config = dict(
    n_layer=12,
    d_model=320,
    n_head=10,
    n_kv_head=10,
    head_dim=32,
    d_mlp=1280,
    vocab_size=9078,
    activation='swiglu',
    norm='rmsnorm',
    norm_place='out',
    norm_eps=1e-06,
    positions='rope',
    rope_base=10000.0,
    rope_fraction=1.0,
    qk_norm=True,
    attn_scale=0.177,
    bias='none',
    tie_embeddings=False,
    parallel_block=False,
    init='trunc',
    init_std_qkv=0.0312,
    init_std_o=0.00638,
    init_std_up=0.0312,
    init_std_down=0.00638,
    optimizer='adam_variant',
    lr=0.00137,
    beta1=0.9,
    beta2=0.95,
    weight_decay=0.14,
    lr_head=0.00936,
    warmup_steps=372,
    schedule='wsd',
    decay_fraction=0.604,
    decay_shape='pow',
    final_lr_fraction=0.05,
    batch_tokens=65536,
    seq_len=1024,
    doc_mask=True,
    train_tokens=409600000,
    steps=6250,
    dataset='wikipedia_en',
)
MLP neurons of a small language model. Each row is named by its layer, matrix (gate and up: input weights; down: output weights) and neuron, and shows model dimensions 96-191. Each number is 128 + 24 x the weight over its row's rms, rounded and kept within 0 to 255. A neuron's up and down rows have the sign that makes its largest values positive.
After each neuron's rows, "fires after" lists the tokens most often just before its 100 highest values on Wikipedia text that the model never trained on; "fires in" lists the words (lower case) most often at its 100 highest values on Wikipedia text that the model never trained on. A number after a token or word is its count.

L6.gate160 [108 149 142 155 124 110 149 153 136 114 176  99  87 160 132 119 110 169  97 113  98 122  85 158 151 116 123 128 104 102 110 157 126 131 127 108  92 138 134 128 136 126 104 105 147 133 135 123 107 134 156  92 134  81 152 157 157 110 132 159 137 113 162 128 136 117 141 117 108 113 137 142 161  93 139 161 140 158 101 144 132 145 117 121 108  86 133  77 121 133 132 193 116 115 150 202]
L6.up160 [125  80 109 139 115  86  82  92 151 126 167 148 120  90 147  90 138 112  75 107 118 177 146 153 148 135 128 107 117  91 151 127 130  84  94  93 152 132 111 157 148 139 105 119 141 100  85 149 119 103 136  91 124 149 146 152 146 123 139 121 144 107 164  96 103 111 106 143 144 116 125 132 184 123 139 138 111 143 123 139 196 139 152 100 127  66 147 125 116 186 151 130 152 165 165 148]
L6.down160 [113 188 115 110 159 149 154 176 137 149 126  70 116 135 110 101 122 135 153 129 134 130 130 156 121 138  82 148  98  75 109 106 171 123 103 150 102 109  93 138 135 133 147 128 144 158 142 135 120 129 134 146 122 117 173 104 117  90 151  96 124  84 118 105 112 153 143 149 138 136 142 107 120 157 118 151 142 153 172 130 105 110 146  90 131 159 151 102 122 161  99 186 143 110 101 165]
fires after: "." 36, "," 16, " and" 5
fires in: "for" 35, "at" 18, "after" 14, "of" 8, "to" 7

L9.gate766 [146 115 120 107 138 156  84 141 157  89 116 105 112 119 109 185  79 190 138 115 145 178  80 131 126 135 130 123 130 123 158 122 141 104 170 104 137 125 139 139 120 151 112 118 106 127 134 179 142 103 175 196 121 101  93  98 137  90 134 106  93 139 111 135 154 135 154 115 105 116 141 133 136 128 137 117  80 123 139  77 141 136 112 137 100 128 124 131 128 108 130 132 116 118 158 142]
L9.up766 [136 159 142 133 133 115 125 150 134 131 141 125 116 129 141 122 142 128 120 148  98  90 148  96 169 107 133 152 113 146  92 102 159  88 154 128 102 107 137 113 118 143 172 142  89 125 159  81 138 127 147 177 127 138 123 107  90 146 109 128 175 114  98 183 109 119 101 124 145 122  96  92 162  92 106 121 145 156 149 190  95 116 130 174  97 179 122 133 117 106 143 157 133 157 136 176]
L9.down766 [134 115 125 178 155 152 139  97 145 115 172 129  98 141 113 109 140 122 131 122 116 151 133 113  68 160 128 142  93 102  97 130 118 134  97  95 109 185 146 138 124 152 110 107 174 130 107 127 136 135 149 157 131  93 109 117 137 145 126 152 147 121 134  82 151 103 139 111 117 114  84 111 150 123 155  98 146 117 146 127 131 116  96 113 100 108 189 133 154  97 121 122 142 151 131 147]
fires after: "." 36, ".\n\n" 17
fires in: "in" 69, "on" 5, "the" 4

L2.gate275 [127 158 147 142 143 135 121 166 128 134 140 105 125 125 148 159 109 112 147 104 115  95  98 119 144 131 179  97 170  94 144 145 136 129 172 167 127 170  86 158 153 153 119 137 115 133 170 133 104 119 121 116 134  97 102 123  73 127 137 132 150 151 143  91 123  90 122 154 155 139 154 156 109 105 147 135 126 151 123 130 108 153 132  97 112 112 114  99 142 125 132 118 105 114  76 120]
L2.up275 [ 98 117 120 165 118 160 127 155 110 151  94 148 124 131 145 133 147 156 125 124  77 149 120 121 154 139 132 153 151 149  99 108 134 105 160 143  81 161 124 155 102 137 111 115 142 117 153 124 127 168 121 153 106 145 151 106 118 134 147 135 146 156 119  78 120 183 150  79 124 148 134 115 154 106 125 117 127 172 154 114 103 112 119 137 127 124 128  98 132 128  93 125 165 108  91 125]
L2.down275 [182 121 144 123 114 118 109 147 100 110 156 116 150 124 154 114 118 142 132 172 125 102 100 109 180 123 140 121 187  99 176 119 116 134 132 116 140 131 105 160 195 161 148 139 109  97 162 130 116 135 115 122 100 118  97  96 106 125 136 117 105 113 113 134  97 125 116 105 166 120 126 129  89 150 158 164  99  91 113  95  85 121 159 135 145 125 139 136 132 139 162 115 114 156 108 148]
fires after: "." 28, " (" 9, ".\n\n" 9, "\n\n" 4, "==" 4
fires in: "a" 49, "another" 12, "one" 4

L7.gate16 [126  94 143  84 114 114 148 140 162 108 147 128 139 165 144 176  95 116  89 146  79 139 166  89 148 110 130 129 124 113 114 147 125 117  85 126 100 137 162 145 155 150 141 105  60 102 163 120 146 152 144 164 100 145 130 114 110 128 115 158 130 142 126 114 150 127 130 114 129 116 129  93 140 135 127 164 138 139 142 130 117 168  98  96 111 117 140 134 123 160 154 151 158 126 136 100]
L7.up16 [135 131 147 139 134 136  96 123 130 136 132 150 106  96 127 124 152 145 141 113  93 110 143 152 134 166 127 117 165 129 135 134 163 116 127 123 138  96 148  94  94 128 118 145 173 170 174 183 145 179 113 175 114 151 116  98 120 120  91 115 135 109 140 166 116 150  88 159 129 119 145 170 130 158 110 110 139 123 110 155 124 150 131 140 155 109  95 148 118  85 149 107 131 149 191 179]
L7.down16 [118 109 137 144 135 162 105  94 157 126 100 128 158 187 141 160 155 130 105 145 120 106 107 130 123  85 148 116 151  81 133 113 113 159 142 124 112 122 124 157 136 127 132 100 137 119 158 133 107 133 112 122 126 108 138 107 117 136 122 150 128 142  83 159  95 167 111 109 169 168 123  78 141 117  59 104  98 102 164 119 165 117 100 152 111 136 125 149 148 129 151 166  89 125 131 156]
fires after: " in" 28, " of" 16, " into" 6, " to" 4
fires in: "the" 57, "a" 19, "his" 5

L2.gate1275 [101 147 135 115 132  95 150 137 112 110 160 144 120 146 123 114 115 210 114 127 105  78 144 113 160 113 125 119  88 118 126 110 204 152 162 119 167 124 133 120 165 129 140 121 167 137  96 118 129 119 110 107 124 120 135 138 149 145 133 130 181 154 137 120 143  84 130 157 134 126 162 147 111 117 107 121 128 129 141 117 110 118 141 134 151 116 111  80 124 126 141 133 144 127 105 120]
L2.up1275 [108 120  89 114 106 106 128 154 160 107 140 130  68 120 119 141 127 145 135 134 135  96 114 115 171 130 131 141 119 114 136 130 113 104 127 159 138 148 111 143 163 117 112  89 116 122  85 137 142 121 138 143 134 108 158 146 112 109 132  99  91 122 166 127 136  92 126 167 132 138 117 145  85  83 106  91 160 133 146 115 116 143 137 147 127 118 105 110 130 131 141 166  95 137 132 101]
L2.down1275 [132  79 155 110 146 131 124 123 150 192  68 156 118 116 159 134 131 115  85 123 125 199 124 152 143 104 148 128 146 153 121 147 143 115 110 121 110 140 133  88 134 153 133 126 139 102 161 155 117 152 166 145 114 152 108 138 131 130 108  91 156 158  65 128 131 126 120 139 116 107 125 150 168 111 182  80 143 103 133 130 139 164 140 165 118 136 136 166  83 128 154  96 130 126 156 135]
fires after: "20" 88, " " 5
fires in: "2018" 15, "2012" 13, "2015" 9, "2017" 7, "2013" 6

L8.gate256 [160 143 152 135 131 186 139 164 129  83 150  81 114 114 143  85  93 128  89 132 145 108 149 117 132 159 140 103 155 117 112 127 131 121 179 125 115 128  63 143 138 132 132 110 121 101 132  91 130  93 147 120 134  64 131 127 119 149 109 115 135 140  90 139 142 137 146 118 115 139  96 128 119 133 142 155 147 142 120 168 108 122 127 144 151  87 125 132 190 133 172 129 117 161 128 171]
L8.up256 [137 121  92 112 146 143 110 136 104 140 205  91 150 104 112  99  82 118 101 131 119 158 149 121 114 164 110 144 166 131 127 130 133 129 150 117 133 148  65 124 172 128 149 111 129 135 170 122  85 101 114 152 120 128  83  75 109 173 121 144 134 108 115  96 100 160 115  96 141 126 103 102 105 134 136 133 162 147 134 137 124  62 145 133 132 109 139 151 144 108 161 128 140 158 115 157]
L8.down256 [159 150 129  97 111  90 109 161  89 160 143 102 140 188 140 143 105 135 134 131 123  91 136 155 135 143 108 107 136 154 171 144 143 116 134 112  94 140 133  95 143 139 179 100 115 149  78 157 111 112 167 133 126  87 118 127 127 144 126 113 139 135 152 143 159 140 127  98 112  96 117 118 181 178 124 116 134 143 149 141 104 139 152 108 109 115 114 137 109 111 128 135 104 164 131 138]
fires after: " was" 31, " is" 17, " as" 6, " also" 4
fires in: "the" 68, "a" 20, "s" 5

L6.gate436 [112 111 140 105 127 104 137 163  79 100 158 110  67 129 149 141 137 171 107  89  72 134 138 153 148 170 130 169 173 130 124 162 149  83 140 153 111 110  90 107 149 109 151  95  80 135 137 115 113  90 142 167 114 111 166 151  99 171 148  91 115 138 144  72 111 108  99 122 146 114 105 113 156 128 134 138 151 112 105 126 124 157 142  91 132 135 131 150 140 148 169 137 139 125 114 179]
L6.up436 [ 90 114 126 139 141  74 138 151 110 114 104 101 110 150 130 140 130 127 133 141 114 124 161 131 150 150 129 102 127 124 110 157  91 152 117 117 111 131 131  92 134 140 147 157 156 119 144 130 156 143 108 126 127 172 123 118 111 141 166 140 138 168 181 179 112 127 104 120  83  98 126 104 108 128 121 150 117 125  98 153  82  72 151 153 124 152 147  96 135  95 141 145  88 126 118 193]
L6.down436 [132  96 145  91 142 109 156 153 143 137 125 128 119 161 137 149 121 157 127 141 109 117 134 129 158  90 152  86 119 125  47 127 128 127 157  89 115 139  93 131 164 177 114 172  96  87 120 118 171 102 129 132 154 134 139 106 116 104 103 133 156 157 115 141 142 122 170 159  73 156 138 119 104 113 129 124 136 130 148 103 158 147  87 132 156 151 147 114 148 119 148 104 121 148 134 140]
fires after: "." 35, ".\n\n" 33, "==\n" 7, "===\n" 5, " (" 4
fires in: "in" 72, "at" 15

L6.gate761 [124 144 159 146  86  88 138 135 122 128 100 124 109 148 127 118  76 129 122 126 130 109 145 114 119 134 190 188 152 175 191 161  65 132 153 118  94 129 117 150 107 145 103 117 112 117 116 160 101 127 162 151 102  98 141 137 147 131 117 136 131 134 152 172 108 122 135 113 140  91 163 100 127 139 119 121 154 147 127  80 106 130 146 122 116 128 113 101 104 113 141 146 125 135 182 146]
L6.up761 [128 134 158 156 129 114  79 123 112 100  75 111 122  92 129 111 119 126 166 147 145 103 125 120 139 154 120 162  85 143  94 185  92 146  92 135 110 138 153  93 165 125 134 165 143 152 133 170  97 166 155 109 134 134 120 136 152 119  96 108 155 140 154 122 117 121 126 106 172  84 106 123 110 132 157 135 127 130 154 155 100 129 127 118  92 148 126 129 143 107 127 129 149 137 192 124]
L6.down761 [101 132  93 129 151 119 135 121 108 134 123 145 103 178 116 136 128 142 116  67 159 139 146 104 148  92 106  96 138 115 137  82 107 154  97 102 143 124 122 143  96 101 146 123 123 102 128 134 132 123  60 154 167 124 139 134 116 107 138 112 115  68 117 131 127 152 138 122 106 126 156 110 116 118 117 106 153 117 134 107 190 136 136 106 147 145 138 109 135 185 152 136 102 156 121 136]
fires after: "." 35, " and" 12, " he" 5, " then" 4, "," 4
fires in: "in" 27, "from" 22, "served" 8, "kills" 4

L2.gate729 [ 94 106 119 167 142 142 142  99 125 131 117 128 116 137 131 146 147 160 142 168 133  94 158 144 158 104 116 115 124 127 110 157 129 141 152 105 120  89 103 131  91 161 128 115 143 170  91 110 127 106 138 118  96  95 140 115 132 139 117 108 126 156 111 114 135 124 125 116 184 124 121 104 131 113 108 106 123 140 145 109 153 165 123 155 152 121  89 107 139 103 131 126 136 114 122 158]
L2.up729 [ 99 154 179 121 120 131 122  94  67 145 145 135 142 149 100 174 141 141  87 164 111 105 112 141 143 113 128 129 163 100 125 146  89  92 119 116 112 134 113 161 115  91 112  86  94 135 114  94 140 122 134 116 130 167 128 125 134 158 134 106  88 175  93 173 117 110 120 117 160 168 138 111  88 121  74 111 138 116  96 138  91 139 143 130 136 117 109 125 110 138  78 133 155 118 121 122]
L2.down729 [136 134 104 123 175 121  96 113 146 141 134  65  79 167 146 147 107 119 127 101 138 136 152 110  83 118 151 128 146 120 169 114 137 185 132 168 154 118 119 103 176 123 122 137 127 105 174 126 127 126 152 164 142 104 131 116 108 137 116 123 133 131 104 111 132 137 141 119  99 128 124  97 125 126 168 123 108 145  89  94 123 128 106 106 154 151 117 132 126 116 162 137  92 149 114  96]
fires after: " " 37, "00" 9, "10" 8, "," 6, "." 5
fires in: "000" 14, "13" 13, "14" 9, "april" 8, "100" 7, "2" 4

L8.gate349 [127 168 118 113 106 149 164 149 130 118 162 120 101  76 122 147 146 146 136 108 162  89 131 101 102 167 167 105 110  91 153 143 110 113 122 112 129 115 129 178 112 126  83 127 146 133 147 167 124 145 148 118 103 125 133 167 134 138 162  98 113 133 126 105 147 131 124 147 134 144 138 102  95 179 143 145 136 107 156 131 139 176 103 136 141 145  78  82 151  90  85 119 113 164 173 130]
L8.up349 [110 104 147 144  88 163 139 132 122 133 130 129 117 135 152 137 110 162 136 159 125 149 148 138 128 139 159  95 108 120 146 131 110 145 133 120  87  92 107 168 133 144 111  75 168 114 143 182  64 128 122 124 136 122 103 149 119 153 129 151 149 164 150 141 126 149 121 109 124 170 105 117 138 118 103 101 123 149 102 110 153 114 126 160 122 138 113 171 154  92 114 125  93  99 116 125]
L8.down349 [120 114 100 130 152  83 123 147 140 183 140 121  98 120 110 121 133 137 148 133 143 120 121 142 160 121 100 161 145 126  82 102 143 187 123 129 163 134 137  94 108 159 144 121 114 143 131 133 147 122 176 129 116 152  86 122 123 138 162 113 162 152 122 113 155 108 153 200 152 144 150 170 105 110 157 145 154  86 132 111  95 124 115  94 127 109 115 127 149 139 143  97 119 129 133 142]
fires after: "," 44, " of" 8
fires in: "and" 44, "but" 22, "the" 9, "that" 7, "while" 5

L2.gate1080 [130 144 136 130 175 153 142 103 134 132 114  79 111 171 136 178 119 109 137 152 101 118  85 143 122 107 111 100 123 119 118 128 126 114 128 101 118 127 150 109  99 127 153 130 147 122 131 103 142 144 142 114 118 154 116 128 130 144  95 137 134  92 147 139 105 100 128 102  89 133  74 163 128 128 123 155 117 130 100 123 168 139  93 114 128 147 139 126 115 100 181  97 140 150 103 137]
L2.up1080 [121 151 119 143  82 142  97 127 167 118 109 118 176 127 122 151 148 127 106 102 159 167 126 139 106 163 158 142 142 166 117  85 135 168 153  93  94 115 126 148 121 126 137 121 158 142 130  94 116 157 165 106 119 108 112 111 136 159 140 116 125 127 138  94 143 121 103 153 146 164 155 141 127 169 105  94 139 130 116 146 123 147 153 153 123  73 113 115 107 121 148 153 175 129 151 126]
L2.down1080 [147 133 163 150 143 129 103 137 123 117 111 164 139 112 116 106 130  95  92 103  95 108 119 141 134 112 181 164 146 133 127 128 117 140  79 164 130 132 172 108 119 105 140 196 125 120 136 126 140 138  99 164 108 152 171 146 106 138 169 125 122 133  87 153 161  98 107 104 130 135 143 109 110 142 140 139  87  99 148 115 136 140 140 126 115 139 183 125 144 147 112 114 113  59 119 169]
fires after: "." 65, " " 20
fires in: "5" 35, "4" 14, "2" 8, "0" 6, "6" 5

L8.gate1200 [156 123 112 117 120 139 152 116 160 101 156 126  93 157 130 137 123 149 126 143 159 103 151 112 108  71 149 123 127 134 144 148 125 146 141 107 115 106  99 116 117 114 129 140 124 117 157 125 122 146  94 180 110 101 142 136  98 129  84 133 160 122 141 123 141 151 113 132 128 157  94 121  75 120 118 125  71 125 140 138 132 102 110 118 169 116 160 104 138 113 131 122 133 133 121 126]
L8.up1200 [118 139 141 143 102  98 118 107 119 128  97 106 149 144 131 163  89 119 100 140 135 143  87 153 163 130 142 164 126 166 165 122 139  95 135 137  88 125 160 146 147  94 121 122 157 150 126 147 104 130 134 119 117 102 131 127 131 135 116 149 124  96 147 112 163 109 140 100 113 133 140 101 140 161 117 132 158 168 126 145 113 157  94 163 128  74 161 122  62 164 150  88 126 128 177 130]
L8.down1200 [100 148 141 125 141 127 120 167 162  89 169 120 144 102 112 155 125 172 160 137 136 145 138  94 115 130 139 118 164 104 144 100 124  88 142 152 120 143 115 139 119 159 153 102 128 123  97 158 147  76  98 121 147 102 111 137  99 139 118 111 119 150 131 124 124 226 113 118 141 124 128 121 179 171 114  99 107 121 120  79 129 131 145 123 132 117 111 122 108 103 116 142 146 158 100 108]
fires after: " of" 14, " for" 11, " to" 11, " by" 9, " in" 9, "," 6
fires in: "the" 100

L6.gate78 [129 124 150 143 132 106 141 159 153 100  81 106 101 120 149 134 160 136 117 167 129 114 136 160 113 134 158 137 146  73 149 142 165 130 181 155 125 139 136 120 116 128 107 150 128 139 123 118 121  92 159 146 144 143  86 142 179 115 133 123 104 158 134 106  97 121 166 145 151 149 101  83 138 127  86 130 111 168 127 142 122 113 113 120 167 125 160  99 165 128 111 116 119 141 139 127]
L6.up78 [135 142 170 136 114  93 106 112 105 131 163 108 113 106 130 120 127 159 142 129 141 127 139 115 144 103 131 116  99 175 114 149 105 104 114 150 103 117 161 128 164 111 108 120 114 133 110 128  93 131 138 167 139 132 114 152  67 106 130 100 169 130  80 139 182  99 132 114 192 126  75 161 122 145 112 115 116 121 148 162 113  91 122 117 102 142 178 134 137 128 133 153 168 146 125 107]
L6.down78 [155 130 146 158 143 142 148 128 131 141 172  95 122 141 157 145 104 186 168 142 116 139 143 119 118 103 147 164 121 126 137 120 139  87 107 162  76 136 141 109 146 169 129 115  91 156 134 121 102 120 135 134 141 133 130 152 103 143 115 158 137 166 125 147 160 112 151 120 109 143 147 172 159 135 120  86 173 106 127 151 128 128  85 119 133 117  87  82 111 130 152 122 122 115 109 116]
fires after: " and" 25, " with" 18, "," 12, " as" 5, " to" 5, " of" 4
fires in: "his" 40, "her" 27, "s" 14, "the" 7, "and" 7

L2.gate470 [ 93 125 163 148 106 146 149 136 132 129  86 163 100  98 130 109  98 153 117 123 163 119 117 105 119 191 124 102 152  89 143 132 138 127 125 115 114 138 127 171 140 127  84 130 129 105 148 129  95 140 140 122 134 120 145  90 150 125 128 147 108 141 160 138  83 139 164 113 143 102 114 113 136 113  75 189 156 138 112 110  96 127 125  85 134 132 123  74 108 120 156 143 140 126 119 138]
L2.up470 [131 180 135 119 120 172 135 126 112 109 130 180  88 125  99 132 125 132  60  95 171 118 183 139  87 122 128 114 110 107 172 121  84 113 119  95 114 145 121 117 142 138  91 158  78 122 153 119 114 145 105 111 142 101  85 106 127 144 148  92  71 143 120 138 124 160  85 140 129 162 142 124 132 123 124 106 132 144 141 127 127 136 132  88 156 119 118 127 130 148 134 118 109 126 135 135]
L2.down470 [ 71 137  94 163 155 123 148 120 168 146 116 132 151 104 144 107 146 183 117 134 157 130 152 121 151 126 163 132 125 153 175 109 152 137 119 131 165  92 144  92 110 142 132 137 134 123 140 129 139 119 123 131 140 154 137 153 105  74 143 109 146 147  98 148 157 136 167 129 114  91 110 112 111 112 126 122 150 121 113 136 131 138 146 137 117 101 145 111 110 136 155 150 146 119 120 142]
fires after: "," 58, "." 4
fires in: "but" 75, "although" 8, "that" 7

L2.gate807 [ 95 115 100 115 142 138 178 104 133 129 101 195 104 126 124 129 126 148 101 116 183 134 151  96 121 142 125  75 117  56 127 112 115  78 142 146 110 135 128 176 172 135  99 104 152 154 114 127 105 166 138  91 113 111  82 132 144 120 106  84 129  99 131 130 119 128 134 146 172 111 127 149 126 125  95 151 108 109 158  78 106 165 140 112 135 130 105 130 106 120 112  99  80 142 140 149]
L2.up807 [107 120 132 139 105  92  81 139 116 144  78 112 110  83 111  87  90 166  98 127 122  80 181 120  97 127 135 181  85 116  81 114 153 173 130 121 143 107 100 167 114 138 117 129 119  92 122 104 134 117 138 148 118 121 166 125 142 131 116 143 107 124  63  90 189 128 137 159 125 136 132 132 123 150 116 115 136 100 159 134 118 188 136 141  90 136 114 151 128 115 136 152 120 152 132 100]
L2.down807 [ 89 138 164 146  96 101 119 112 117 125 131  86 131  81 121 115 132 135 118 132 121 140 164  90 116 160  90 129 137 125 181 117 111 115 138 128 139 165 125  94 104 133 118  88 121 126 157 169 132 128 107 158 104 105 113  51 108 141 163 113 159 130 103  98 134  81 135 131 132 196 110 107 116 134 120 113 115 169 107  81 150 129 127 121 150 114 115 132 102 168  92 140 110  83 115  99]
fires after: "," 65, " and" 9
fires in: "and" 52, "then" 20, "but" 17, "st" 4

L2.gate1270 [112 140 160 119 123 138 111 133 150 103 139 122 127 189 162 151 122 118 145 125 108 132 109  96 119 105  85 100 170  87 116 123 126 169 142 146 138 132 122 106 149 101 112  75 101 123 135 193 113 118 166 102 115 131 136 115  98 105 121 112 145 161 134 103 126 129 144 163 118  98 104 170 109 116  70 132 118 118 136 151 145 115  95  72 172 117 120 139 101 124 138 151 101 145  97 138]
L2.up1270 [ 91 128 161 121 141 123  93 150 176  98  94  99 147 138 139 148 119 151 158 126 130 140  96 128 149 113  71 107 126  84 129 110 102 117 122 123 130  89 133 119 130 129 110 108 117 162 142 113 148 137 151 109 106 122 130 148 105 102 115 100 170 141 179  96  97 121 158 122 145 111 124 179 102 114 150 137 126 146  95 143 140 130 135 101 152 129  94 153  98 123 136 149 128 175 117 130]
L2.down1270 [175 153  89 132 140  82 129 132 121 175  92 126 124 111 104 110 122 118 124 117 114 119  86 126 102 115 122 111 140 134 107 104 139 130 104 149 142 107  95 104 148  88 128 183 118 130  99 120 103 123  93 180 140 121 132 130 141 134 159 110 131 125 104 176 137  91 124 141 120 141 117  85 172 116 143 128 117  79 172 107 144  96 155 145 106 123 156 140 134 126 116 116  95 121 148 103]
fires after: " " 43, "20" 13, "12" 8, "19" 7, "°" 5, " (" 4
fires in: "1" 16, "120" 10, "3" 8, "5" 8, "4" 7, "121" 4

L6.gate739 [106 150 160 141 112 140 159 111 150 106 145  93 131 122 121 183  97 145 118 132 104 140 127 120 145  91 146 157 153  83 133 105 146 147 118 135 106 128 109  87 100 153 108 122 131 120 141 138 132 137 173 105  70 146 114 103 129  99 150 130 100 114 112 125 134 138 122 114  90 153 136  73 158 123 108 135  85 132 125 149  90 161 103 117 114 124 144 153 148  88 149  77 153 156 186 109]
L6.up739 [158 115 127 141 110 115 172 126 121 135 159  77 122  97 138 129 157 120 135 103 110  88 114 118 110  99 168 140 174 113 132 150 154 127 113 122  92 139 147 123 110 113 164 141 127 115 107  89 183 144 179  89 103 126 139 125 103  77  89 152 125  82 145 129  97  99 146 112 124 127 133 112 128 142 132  83 123  91 104 144 101 166 116 130 161 143 107 153 137 112 191  96 134 112 143 106]
L6.down739 [105 133 149 140 151  77  95  98 150 106 143 113 146 123 134 113 137  94 127 134 114 105 109 148 113 128 144  96 159 179 140 165 109 133 149 168 146 115 110 104 114 109 139 118 139 114 154  74 141 132 120  94 136 127 122 118 107 132 107 135  51 136 155 162  80 131 134 101 150 101  70  91 112 143 114 129 113  96 120 142 146 155 127 138 171 149 155 110  93 148 123  99 142 149 133 131]
fires after: " in" 39, " In" 10, "-" 4, " into" 4
fires in: "the" 40, "his" 10, "up" 6, "s" 5

L6.gate1051 [ 65 121 136 152 102 120 187 128 111 122 143  95 107 164 155 122 112 185 160 121 141 150 133 114 137 105 120 130 182 100 158 103 186 126 118 164 125 135  93 146  98 127 130 131 128 105 130 108 118 143 145 157  80 117 153 130 106 133 153 113 118 142 152  94 123 142 146 146 155 159 127 101  79 144 148 173 163 155 112 103 123 102 145 133 141 135 144 149 124 140 106 104 160 150 124 125]
L6.up1051 [139 193 135  96 140 118  68 149 126 126 152  97 115 141 143  90 152 116 158  77 139  86 174 111 131 164 130 170 113 165 131 107  99  83 157 112 120 121 165  94 173 157  89 145 150 122 142 201 142 133 135 149 101 113  79 104 155  97  87 109 109 148 104 127 109 147 137  90 136 129 104 144 131 135 161 143 138 139 135 129 147 161 134 143 127 116 128 163 183 138 175 100 137 152 100 160]
L6.down1051 [164 143 129 134 129 160  95 149 148 146 128  95 106 151 166 136 149 162 146 140 156 131 124  98  93 123 135 137 119 113 123 136 143 159 108 114 137 127 104 105 127 129 122 163 103 171 106 134 133 153 189 126 129 107 111 138 127 156 125  78 159 100 152 167 148 125 148 129 143  96 118 105 139 175 140 105 136 146 129 148  93 135 144 133 100 164 131 102 133 151 130  99 164 127 131 104]
fires after: " as" 42, " was" 13, " is" 7, " As" 6
fires in: "a" 76, "the" 21

L9.gate633 [112  72 121 169 129 172 110 116 107 108 140 106  86 138 165 128 119 136 146  77 114 138 112 103 129 150  99 142 100 116 120 121  91 123 162 127 115 169  98 144 147 172 137 118 112 134 114 142  68 125 161 138 122 121 143 141 106 132  93 114 136 137 115 148 135 120  82 161  79 115 132 148 155 108 127 125 143 115 155 126 128  67 147 147  71  78 121 119 111 139 166 122 106 172 129 148]
L9.up633 [ 53 132  87 124 133 101 126 138 163 148 154 103 144 119 105 156 127 126  92 138 130 144 152 135 154 135 106 154 147 150 124 123 125 120 129 110 160 113 122  94 134 110 140 152 105 120 117  86 154  98 116 122 121 114 108 125  97 125 125 127 104 124 161  85  85  78 139 129 133 126 123 150 110 118 128 122 109  99 145 151 163 136  99 103 112 179 125 129 137 130 175 146 101  80 114 133]
L9.down633 [111 128 128 137 128 144  92 129 101 126  86 120  95 145 162 145 108 127 130  42 140 127 146 144 123 163 135 119  89  83 138 119 111 122 142 104 130 121  95 149 109 118 104 138 130 128 149 134 121 109 118 155 112 109 125 190  80 112 112 152 139 119 163 117 108 154 195 167 152 107  91 156 146  81 171 128 149 167 129 137 130  79 124 124 160 111 122  93 133  98 162 126 111 140 158 115]
fires after: "." 44, ".\n\n" 32, "===\n" 8, "==\n" 4
fires in: "in" 83, "on" 10, "from" 4

L6.gate754 [107 149 131 135 179 141 135 141 134 108 124 147  94 128 134 187 122 133  93  98  99 124 132 109 130  95 122  94 157 100 121 133 143 143 139 162  94 143 140 123 105 137 150  98 145 136 144  92 125 114 110 117 131  94 116 126 101 123 149 163  94 143 128 159 147 109 116 152 121 160 124 140 148 134 119 140 112 122 157 124 128 130 107 139 134 127 129 136  95  81 115 177  69 129 127 118]
L6.up754 [150  96 131 129 142 163 127 112 106 116 147 130 112 117 127  99 129 136  93 134 120 162 152 108 116 150 140  74 142 124 134 141 158 137 125 122  96 118 131 128  95 119  96 101  98 117 117 135  99 117 122 122 114 128 100 134 126 115  62 127 142 112 186 122 162 104 112 147 120 158 120 127 150 173 136 152 122 141 139 107 102 125 142 131 153 142 154 125 125 128 143 147 139 157 167  98]
L6.down754 [177 138  89 132 128 131 150 124 152 112 136 154 134 141 132 130 147 140 112 137  91  97 124 157 176 104 114 117 100 133 165 102 147 137 150 114 118  90 132  85 117 117 133 171 127 116 129 122 165 143 128 138 156 136  88 107 103 110 125 155 141 128 155 130  64  80 119 132 114 154 123 128 175 139 121 146 117 116 101 166 137 143 114 112 112 141 112 145 146 151 122 187 135 122 111 136]
fires after: " of" 39, " the" 16, " " 12, " all" 7
fires in: "the" 35, "first" 17, "s" 5, "his" 5, "100" 5

L6.gate814 [119 155 149 137  79 129 171 107  77  92 126  99 115  78 163 138  96 114  99 122 150 131 137 129 125  65 106 115 187 109 144 110 113 137 150 121 116 118 116 144  93 135 110 140 161  96 160 117 177 141 127 116 117 154 142 114 102 132 114 118 136 148  93 116 124 137 135  75 135 116 130 138 127 130 130 115 156 107  76 164 164 134 117 115 133 112 138 140 151 133 144 116 131  85 162 172]
L6.up814 [112 147 118  97 118 127 106  97 142 137 124 120 137 129 132 106 144 145 117  90 110 136 122 149 155 113 123 109 112 174 130 133 141  98 135 117 136  86 161 119 136 126  86 105 119 134 133 200  76 112 156  99 149 103 112 101 142 104 122  92 131  84 126 148 123 170 141 127 149 151 125 157 130 124 149 118 154  90 132 152 165 140 101 115 134 123 102 115  68 153 110 150 137 101 100 127]
L6.down814 [119 119 176 139 159 127  82 146 134 113 184 113 119 150 130 136 155 116 126 100 118 115 109 126  98 113 137  82 166 137 162 104 158 123 101 164 158 119 150 161 184 106 124 130 157 134 104 139 117 132 140  95 137 102 123 135 119 151 113  98 121 110 143 132 150 135 121 103 169 146 117  86 114 134 147 127 160 112 125 130 129 126 162 130 140 102 153 151 158 159 151 122 164 114 140 108]
fires after: " in" 61, " In" 11, "In" 7
fires in: "the" 98